MLP neurons of a small language model. Each row is named by its layer, matrix (gate and up: input weights) and neuron, and shows model dimensions 320-447. Each number is 128 + 32 x the weight over its row's rms, rounded and kept within 0 to 255. A neuron's up and down rows have the sign that makes its largest values positive.
After each neuron's rows, "fires on" lists the tokens most often at its 100 highest values on Wikipedia text that the model never trained on. A number after a token or word is its count.

L2.gate728 [143 115 165 101 102 137 157 134 126 144 173 164 112 126 145 110 103  79 150 125 145 136 118 121  93 126 144 116 115 149 113  84 147 168  83 143 104 174 161 111 111 138 109 129 159  85 188 157 156  98 193 105 128 142 175 141 118  92 148 198 132 218 104 171 148  95  87 133 122 142 101 112 131 127 186  46 133 131 160 154 106 119  89 100 120 150 106 135 101 152 146 144  40 100 117 163 123 130  81 170 119 171 150 156 140 101  97 150 110  97  95 111 162  93 145 121 136 166 128 147 213 119 116 158 141 126  67 157]
L2.up728 [145 135  85 136  89  96 115 191 100 133 134 147 131  90 182 156 126 132  84 117 189 130 129 111 189 101  85  92 132 132 144 107 140 107 129 141 133  59 157 101 132  82  87 155 117 122 128  91 131 140 138 148  92 134 138 205 117 160  72 134 168 158  85 147 149 160   0 121 129 120 153 159 163 136 187  54  92 140  94  77 174 185 115 118  87  58  76 108 147 126 150 130  93 103 131 124 160 124 150 186 161  90 180 121  85  72 168  82 226 125 131 117 134  95 159 136 116 110 153 175 102 112  94 108 138 110 153 125]
fires on: " Fl" 23, " fl" 23, "fl" 12, "\n " 7, " arm" 5, " Type" 5

L2.gate922 [144 138 210 143 146 141 103 138 129 139 124 195 160 158 139  92 117 111 137 104 151  94 113 163  90 125 142 106 126  99 212 174 115 149 155 132 183 152 201 107 116 115 131 129 131 112 167 162  78 218 120 100  91  68 110 120 137 103 142 138 109 130  84 154 150  81 142 155 158  89 125 152 137 134  82 137 142 105  98 174 126 145 150 140 128  93 151 108 117 192 105  92 145  95 116 139 143 146 108 163  70 178 137 126 116 132  47 124 167 112  96 155  86 148 106 100 119 178 157 128  43  78 140  88 102 120 109 159]
L2.up922 [ 90 113 132 184  70 137 117 123 184 116 113 158 160  93 100 166  92 110  95 145 167 126 140 139  99 145 140 177  94 140 186 161 175 149 129 111 173 138 129 153 137 106 131 118 167 142 140 136  96 139 151 108 148 131 136 202 173 166  88 161  66 188  67 112  95 195 103 120 151 171  72 175 200 108  83 123 153 105 148  85 121 144 197 142  56 146 115 179 107 107  94 124  79 107 110 147 113 197 134  96 147 144  81 144 144 126 105 120 120 123  97 115 148 138 108 129  79 133 125 202  56  74 127 101 117 140  86 144]
fires on: " War" 27, " war" 7, " way" 7, " university" 5, "ar" 4, " type" 4

L2.gate59 [158 115 180 164 151 115 117 148 123 120 102 108  88 164 149  67 161  97 126 125 137  85 121 124  83 138 146 125 130 117 102 104 137 106 145 136 149 189 122 133 173 163 124 118 124 121 158 123  93 118  66 130  86 145 103  77  73 133 145 183 102 139 112  88 152 124 108 122 101 167 121 140 153 160 176  97 102 112 136 104 116  93  89 150 142  99 128 109 151 120 152 173  67 113 135 116 125 126  93 124 126 160 138  81 114  93 119 151 157 139 190  91 105 145 123 117 110 131 154 146  39 125 130  99 145  86  93 114]
L2.up59 [152 138 125 151 225 145 125 155  77 106 142 133 140 167 132 140 139  63 100 197  58  69 119 143 159 120 136 101  93  75 139 164 159 219 169  85 117 106 110  72 179 131  88 105  78 198 141 104 167 114 104  98  96  94 147 111 106 107 128 180 146 115 161 120 176 149 210 128 140 141 158 172  68 104 145  93 141 113 137 108 135 174 138 104 106 158 230 154 118 119 142 118 103  65 103 131 103 136 136 197 123 142 129 142 115 165 135 104 134 141 181 203 135 109 120 187 141 134  93 111 138 189 169 116  26 106 189 132]
fires on: "," 62, "197" 7, "T" 5, " Mer" 4

L2.gate361 [140 149 107 166 132  67 172  99 116 100  85 122 139 127 141 125 173 136 144 126 126 116 139  96 148 113 159 111  94 168 131 101  60 113 106 147 126 149 131 109  70 153 149 150 124 127 200 123 103 151  89 152 141 121 170 116 171  69 134 100 106  90 168  76 124 210  83 117 182 179  76 170 164  75 114 195 173 121  99 147 162  98 137  67  79 121  68 122  81 149 107  77 103 143 181 147  98 170 194 197 125 121 176 159 149 127 142 124 117 112 179 195 113 144  80 108 144 101 130 105 131 112 146  60 122 159  97 135]
L2.up361 [ 94  99  99 133 103 114 181 156 113 161 110 104 142 102 180  86 154 111 114  71  80 130 161 145 120 137 145 188 153  62 135 109 171 113 116 121 163 101 117 122  96 155 101 111 169  91 222 159 121 173 101 124 120 177 142  52 136  98 174  98 131 119 108 122 209  98 215  76 150 156 103 116 163 111 102 107 170 192 150 190  75 152 114 166 137 122 125 152 113 150 128 134 196 142 124  98 133 182 133  56 131  99 105  90 121 167 112  90  74 114  85 129 150 183  90 117 178 127 135 116  80 104  97 111 202  79  78 123]
fires on: " Ne" 16, "ne" 13, "ise" 10, "e" 9, " ne" 8

L2.gate825 [ 93  74 183 146 100 149  84 179 158 117 119 170 104 124  60 116  81 110 122 188 178 130 129 142  86 125 198 121  95 103 153 138 137  72 151 105 159 101 227 176 124  83 133 154 131 204 111 152 154  94 137 113  73 149 170 105 157  99 152 175 112 121  81 147 149 112 174 121 115 153 104 115 115 183  98  89 175 102 155 131 110 157 160 169  79 179 116 128 198 127 133 149 119  55 183 159 110  94  71 105 138 162 144 182  97 134 132  78 112 118 183 148 161 138 137 130 117  92 150 146 123 121 128 116 133 130 107  99]
L2.up825 [160 142  93 160 130 112  87 145  90 135 133 182 117 162 139 131 126  86 123 192 204 140 107 128 150 132 143  70 156  90 136 138 125 156 106 126 111 134 131 106 146 153  68 118 131 150 133  94 197  93 141  90 112  77 109 145 231 129 136 150  87 125 147  89 140 117  62 101 112 135 120 114 148 138 116  98 110 113 115 142 123 119 193 136 133 156 134  81 119 160  98 104  78  96 149  90 154 139  85 168 117 158 106 183 128 122 137 117 174 114  95 191  88 148 156 171  96 169 139 126  91 120 107 145 111 124 138 110]
fires on: "\n" 40, "\n " 39, "-" 10

L2.gate797 [ 59  82 128 128  53 145 145 188 101 171 137 134 162 145 190 112  95 155 130  85 100 108 160 104 113 147 113 124 136 126  90  79 120  80 182  85 146 139 201 119 157 131 132 159 113 139 109 155 163 184  77 172  71 119 103 122 130  57 173 163 112  85 131 122 144  59  86 121 182  75 132 136 146 138 112 251 156 128 157 150 137  81  94 134 141 149 130 118 132 105 135  80 102 202 144 121 161  80 130 103 112 119 111  86 108 144 169  94 110 138 134 121 127 127  78  85 135  84 108 122 133 108 132 144 150  73  80  72]
L2.up797 [141 138 105 112  75 103  79 148 172 129 101 155 142 155 174 139  93 118 179 168 149 100 129 128 106 132 110 147  63 174 161 123 140 131  99 132 111 151 145 204  78 178  89  83  82 139 132 135 199 151 136 173 104 137  56  90 121 119 155 135 111  96 116 131 153 154 128 100 145 142  75 143 119 176 162 156 144  93 175  86  56 145 212  82 129 124 132  37  75 132  98  81 115 100 190 111 141  76 116 115 138 187  80 191  76 122 136  85 118 150  83 134 119 169 127 115 135 159 187 127 175 176 154  85  92 187 123 154]
fires on: "\n" 87, "u" 5

L2.gate427 [ 95 122  88 137 119 162 144 173 203 171 122 180  78 114 145  91 130 133  82 110 152  70 162  74  78 170 135 169 121 150 118 170 131 133  97 188 112 207 180 102 176 182 127 142 165 179 108 115 233 138 124 164  72 119 145 163 134 140 145 115 120  87  81 138 164 116 173 140  76 134 108 208 149 106 128 141 119 132 181 117 123 208 124 191 133 128 150  73  70 112 146 176 136 113 181 163 105 205 148  97 125 166  97 144 105 183  66  84 140 163 138 138 128 142 145 111 159 140 157  97 105 102 166 136 128 125 143 116]
L2.up427 [158 118 193 180 140 186 110 204 167  90 145 213 144 135 175 119 117 132 135 183 141 110 153 126 125 120 159  64 145 121 139 158 160 112 173 140 132 117 124 139 187  78 129 140  72 118 120 143 144 162 130  87  68  74 158 133 179 102 143 140 125  56 155 135 141 137 104 125 159 102 105 171 141  81 171  93 113 105  94 170 164 117 110 190 111 110  78 125 144 111 155 112 120 110 149 120 185 134  66 159 139 147 126 170  93 116 105 118 114 181 172 108 112 117 155 135 156 170 103 102 150 114 153 146 108 104 159 102]
fires on: "," 59, "\n" 8, " \"" 7

L2.gate934 [101  69 101 140 145 154 176 178  96 167 126 129 123 174  96 130 103 133 105 112 168 114 120 131 187 138  77 170 109 146  91 173  82 128 111 121 126 101 117 151 150 158 106 135 137 126  66  54 111 119 134 149 164 144  67 138 181  95 208  82 113 112 134 155 136 177 130 139 169 121 158  90 112 142  56 134 148 159 144 140 108 140 118  66 116 142 131 112  99 143  98  96  87 145 119 113 111 164 153 111 137 198  78 124 154  72 139  88 111 131  72 111 115 127 147 112 139 165 155 157 113 156 150 153 138 194  81 165]
L2.up934 [112 123 141 163 159 128  76  69 190 132 122  90 183  89 173 161 120 103 104  90 140 114  52 124 141 120  53 105 106  89 128  43  65 162 152  93  48 121 209  84 138 106 108 151 135 140 181 154 162 148 172 124  90 150 129 165 129 144 171 196 114 125 166 164 150 142  74 120 109 119 108 135  80 142 121  66 165 169 137 180 178  77 184 111 163 146 143 137 133  99 105 138 155 163 116 106 155 125  64 121  85 144 149  65 143 163 162 150 131 113 146 131 105 152 144 157 144 127  45 113 115  93 152 101 154  75 133 143]
fires on: "ah" 25, "." 14, "ts" 12

L2.gate286 [ 95 111 112 141 108 138 150 153 159 117 189  84 139 115  91 160  73 102  46 115 148 193 177 119 101 104 106  51 131 163 170 112 127 114 112 158 134 108 103 106 104 118 150 111 161 198  94 121  60  49 139 149 154  99  63  95 163 139 155  50 175 129 140 150 109 174 115 147 159 151 166 166  97 103  62 133 121 163 144 159 168 115  81 110 100 140  69 119 116 199 130 136 166 112 138 168 126 151 150 169 112 135  88 163 113 137 124 107 133 136 162 114 148 173 101 143 152 144 147 115 203  70 125 164 145 147 156 186]
L2.up286 [ 58  80 165 156 135 136 116 163 102 137  97 107 107  94 114 159 158 177  82 135  97 143 118 130  99 106 118 194  87 155 129 147 103 125 170 138 132  95 177 102 122 134 132 131 110 134 125 118 128 160 162 134 136 121 129 118 123 107 160 111 113 126  56 143 144 105 130 143  53 146 162 114 151 145 136 156 163 108 127 170 176 139  90 152 155 134 103 152 100  98 110 105 133 171  76 144  94  88 112 143  98 112 108  96 157 185 122 134 190 111  94 140 138 124 132 149  83 188  82 145 138 126 117 130 182 152 134 139]
fires on: "." 64, " |" 9, " Pos" 5, "8" 4, "ure" 4

L2.gate371 [135  93 127 137 111 116 161 164 142 171 171 141  57  95 188 125 132 148 175 109 138 148 111 177  49 110 157 120 160  87 104 106 121 168 127 144  81 172 153 108 105  87  81 116 110 119 160 127  98 137 185 114 125 157 114 143 134  93 186 156 146 151 123 152 151 169 174 104 140  94  81 145 125 159 118 115 167 191 169 168 126 149 105 115 125 116 113 151 146 107 127 131 183 109 137 149 145 175 113 180 144 133 143 139 137 159 126 126 126 108 138 184 130 191 147 122 130 139 205 134 116  59 131 150 172 140  85 159]
L2.up371 [139  64 162  73 141  91 141 104 156 150 133 119 148 176 117 131  85 140 112 103  83 103  94 112 120 108 178 100 155 116 135 102 150  94 180 157  84 137  72 128 144  87  84 120 125  72 160  90 132  47 134 138 114 169 169 119 148  91 164 192  89 120 151  89 154 182 161 133 137 138 145 142  72 169 157 101  88 188 118 164 126 200 117 126 151 130  99 143 131 163 125 118 166  57 141 144 119 161 116  90 134  82 142 168 146 154  86 178 179  62 126 137 118 110 115 102  96 117 112 128 164  93 120 106 117  72 142  80]
fires on: " Ad" 21, " of" 11, " sub" 11, " ad" 9, " ab" 9, "uns" 7

L2.gate82 [137 104 108 117 119 118 111 165 126 129 108 136 142 140  92 124 110 121 170 179 141 163 110 143 122 118 150  97 108 138 168  80 120 133 132 136 155  72 145 191 120 226  89 107 202 149  66 174 102 126 136 132 121 175 170 132  83 116 158 188 112 102 149 132 132  85 157 158 158 153 104  82  98 147 152  86 107 119 170 133 105 102 148 116 114 143 128 144 170 159  66 136  70 127 140 200 133  69 101 120 158 176 161 120 164  77 100 141 191 154 125 131 145 124 141 150 110 121 150 104 143 172 126 129  49 147 133  84]
L2.up82 [107 105 137 117 117  81 143 121  99 132 167 127 128  92 126 108 117  97 134 118  78 181 104 157 117 116  47 113 122 105 115  44 124 128 119 156  55 127 188 110 120 155  81 102 167 129 128 127 109 186 151 113 161 125 105  87 164 123 159 160 138  94 135 121 114 108 147 223 127 155 156 137 159  98 159  96 115  60 146 174 158 132 181  63 155 119 145 185 146 173 131 107 114 104 127 123 142 139 101  96 155 133 190  42 152 112  86 141 209 103 128 139 124 105  66 143 127 123 152 151 139 134  75 149 139 185  58 125]
fires on: ")" 34, "," 18, "." 17, " ." 8, " |" 5

L2.gate325 [ 95 172  81 100 147 159 156 153 115 118 145 144 185 135  79  90 161  66 162 135 146  83 159 152 187  91 106 128 129  91 166 192  94  89  76 175 119 162 119 159 124 114 105 124 166 103 147 123 150 141 159 133 117 124 166 118 100 143  91 157 152 172 176  83 154  83 150 141  90 116 165 121 188 105 180 142  90 108 136  67 119 101 102 150 127  61 192 113 146 145  55 135 101 126 166  79  86 122 112 114 105 129  89 142 130 150 179 184  27 125 130 152 103 118  69 122 114 152  85 114 152  98 153 176 112 173 173 135]
L2.up325 [124 104 140 221  76 157 140 139 117 119 134 137 127 136 148 168 125 124 149 142 112 172 147 140 118 141 136 163 113 140 202 142 175 152 147 125 135 112 133 173 144 126  42 117 149  77 126 123 165 183  71 119  73 131 146 202 204 144 110 184 151  46 115  94 172  69 135 167 137 154  85 160 158 126 150 137  89 102 128 103 117 164 168 164 140 207  95 137 123  86 113 111  86 103 191 128 128  98 122  83 132 162  79 179 140 132  67 105  86 121 181  93  63 134 181 118  27 154 139 146  92  95 105 168 119 127 195 129]
fires on: " to" 38, "ly" 20, "\n" 13, "ifically" 5, ".)" 4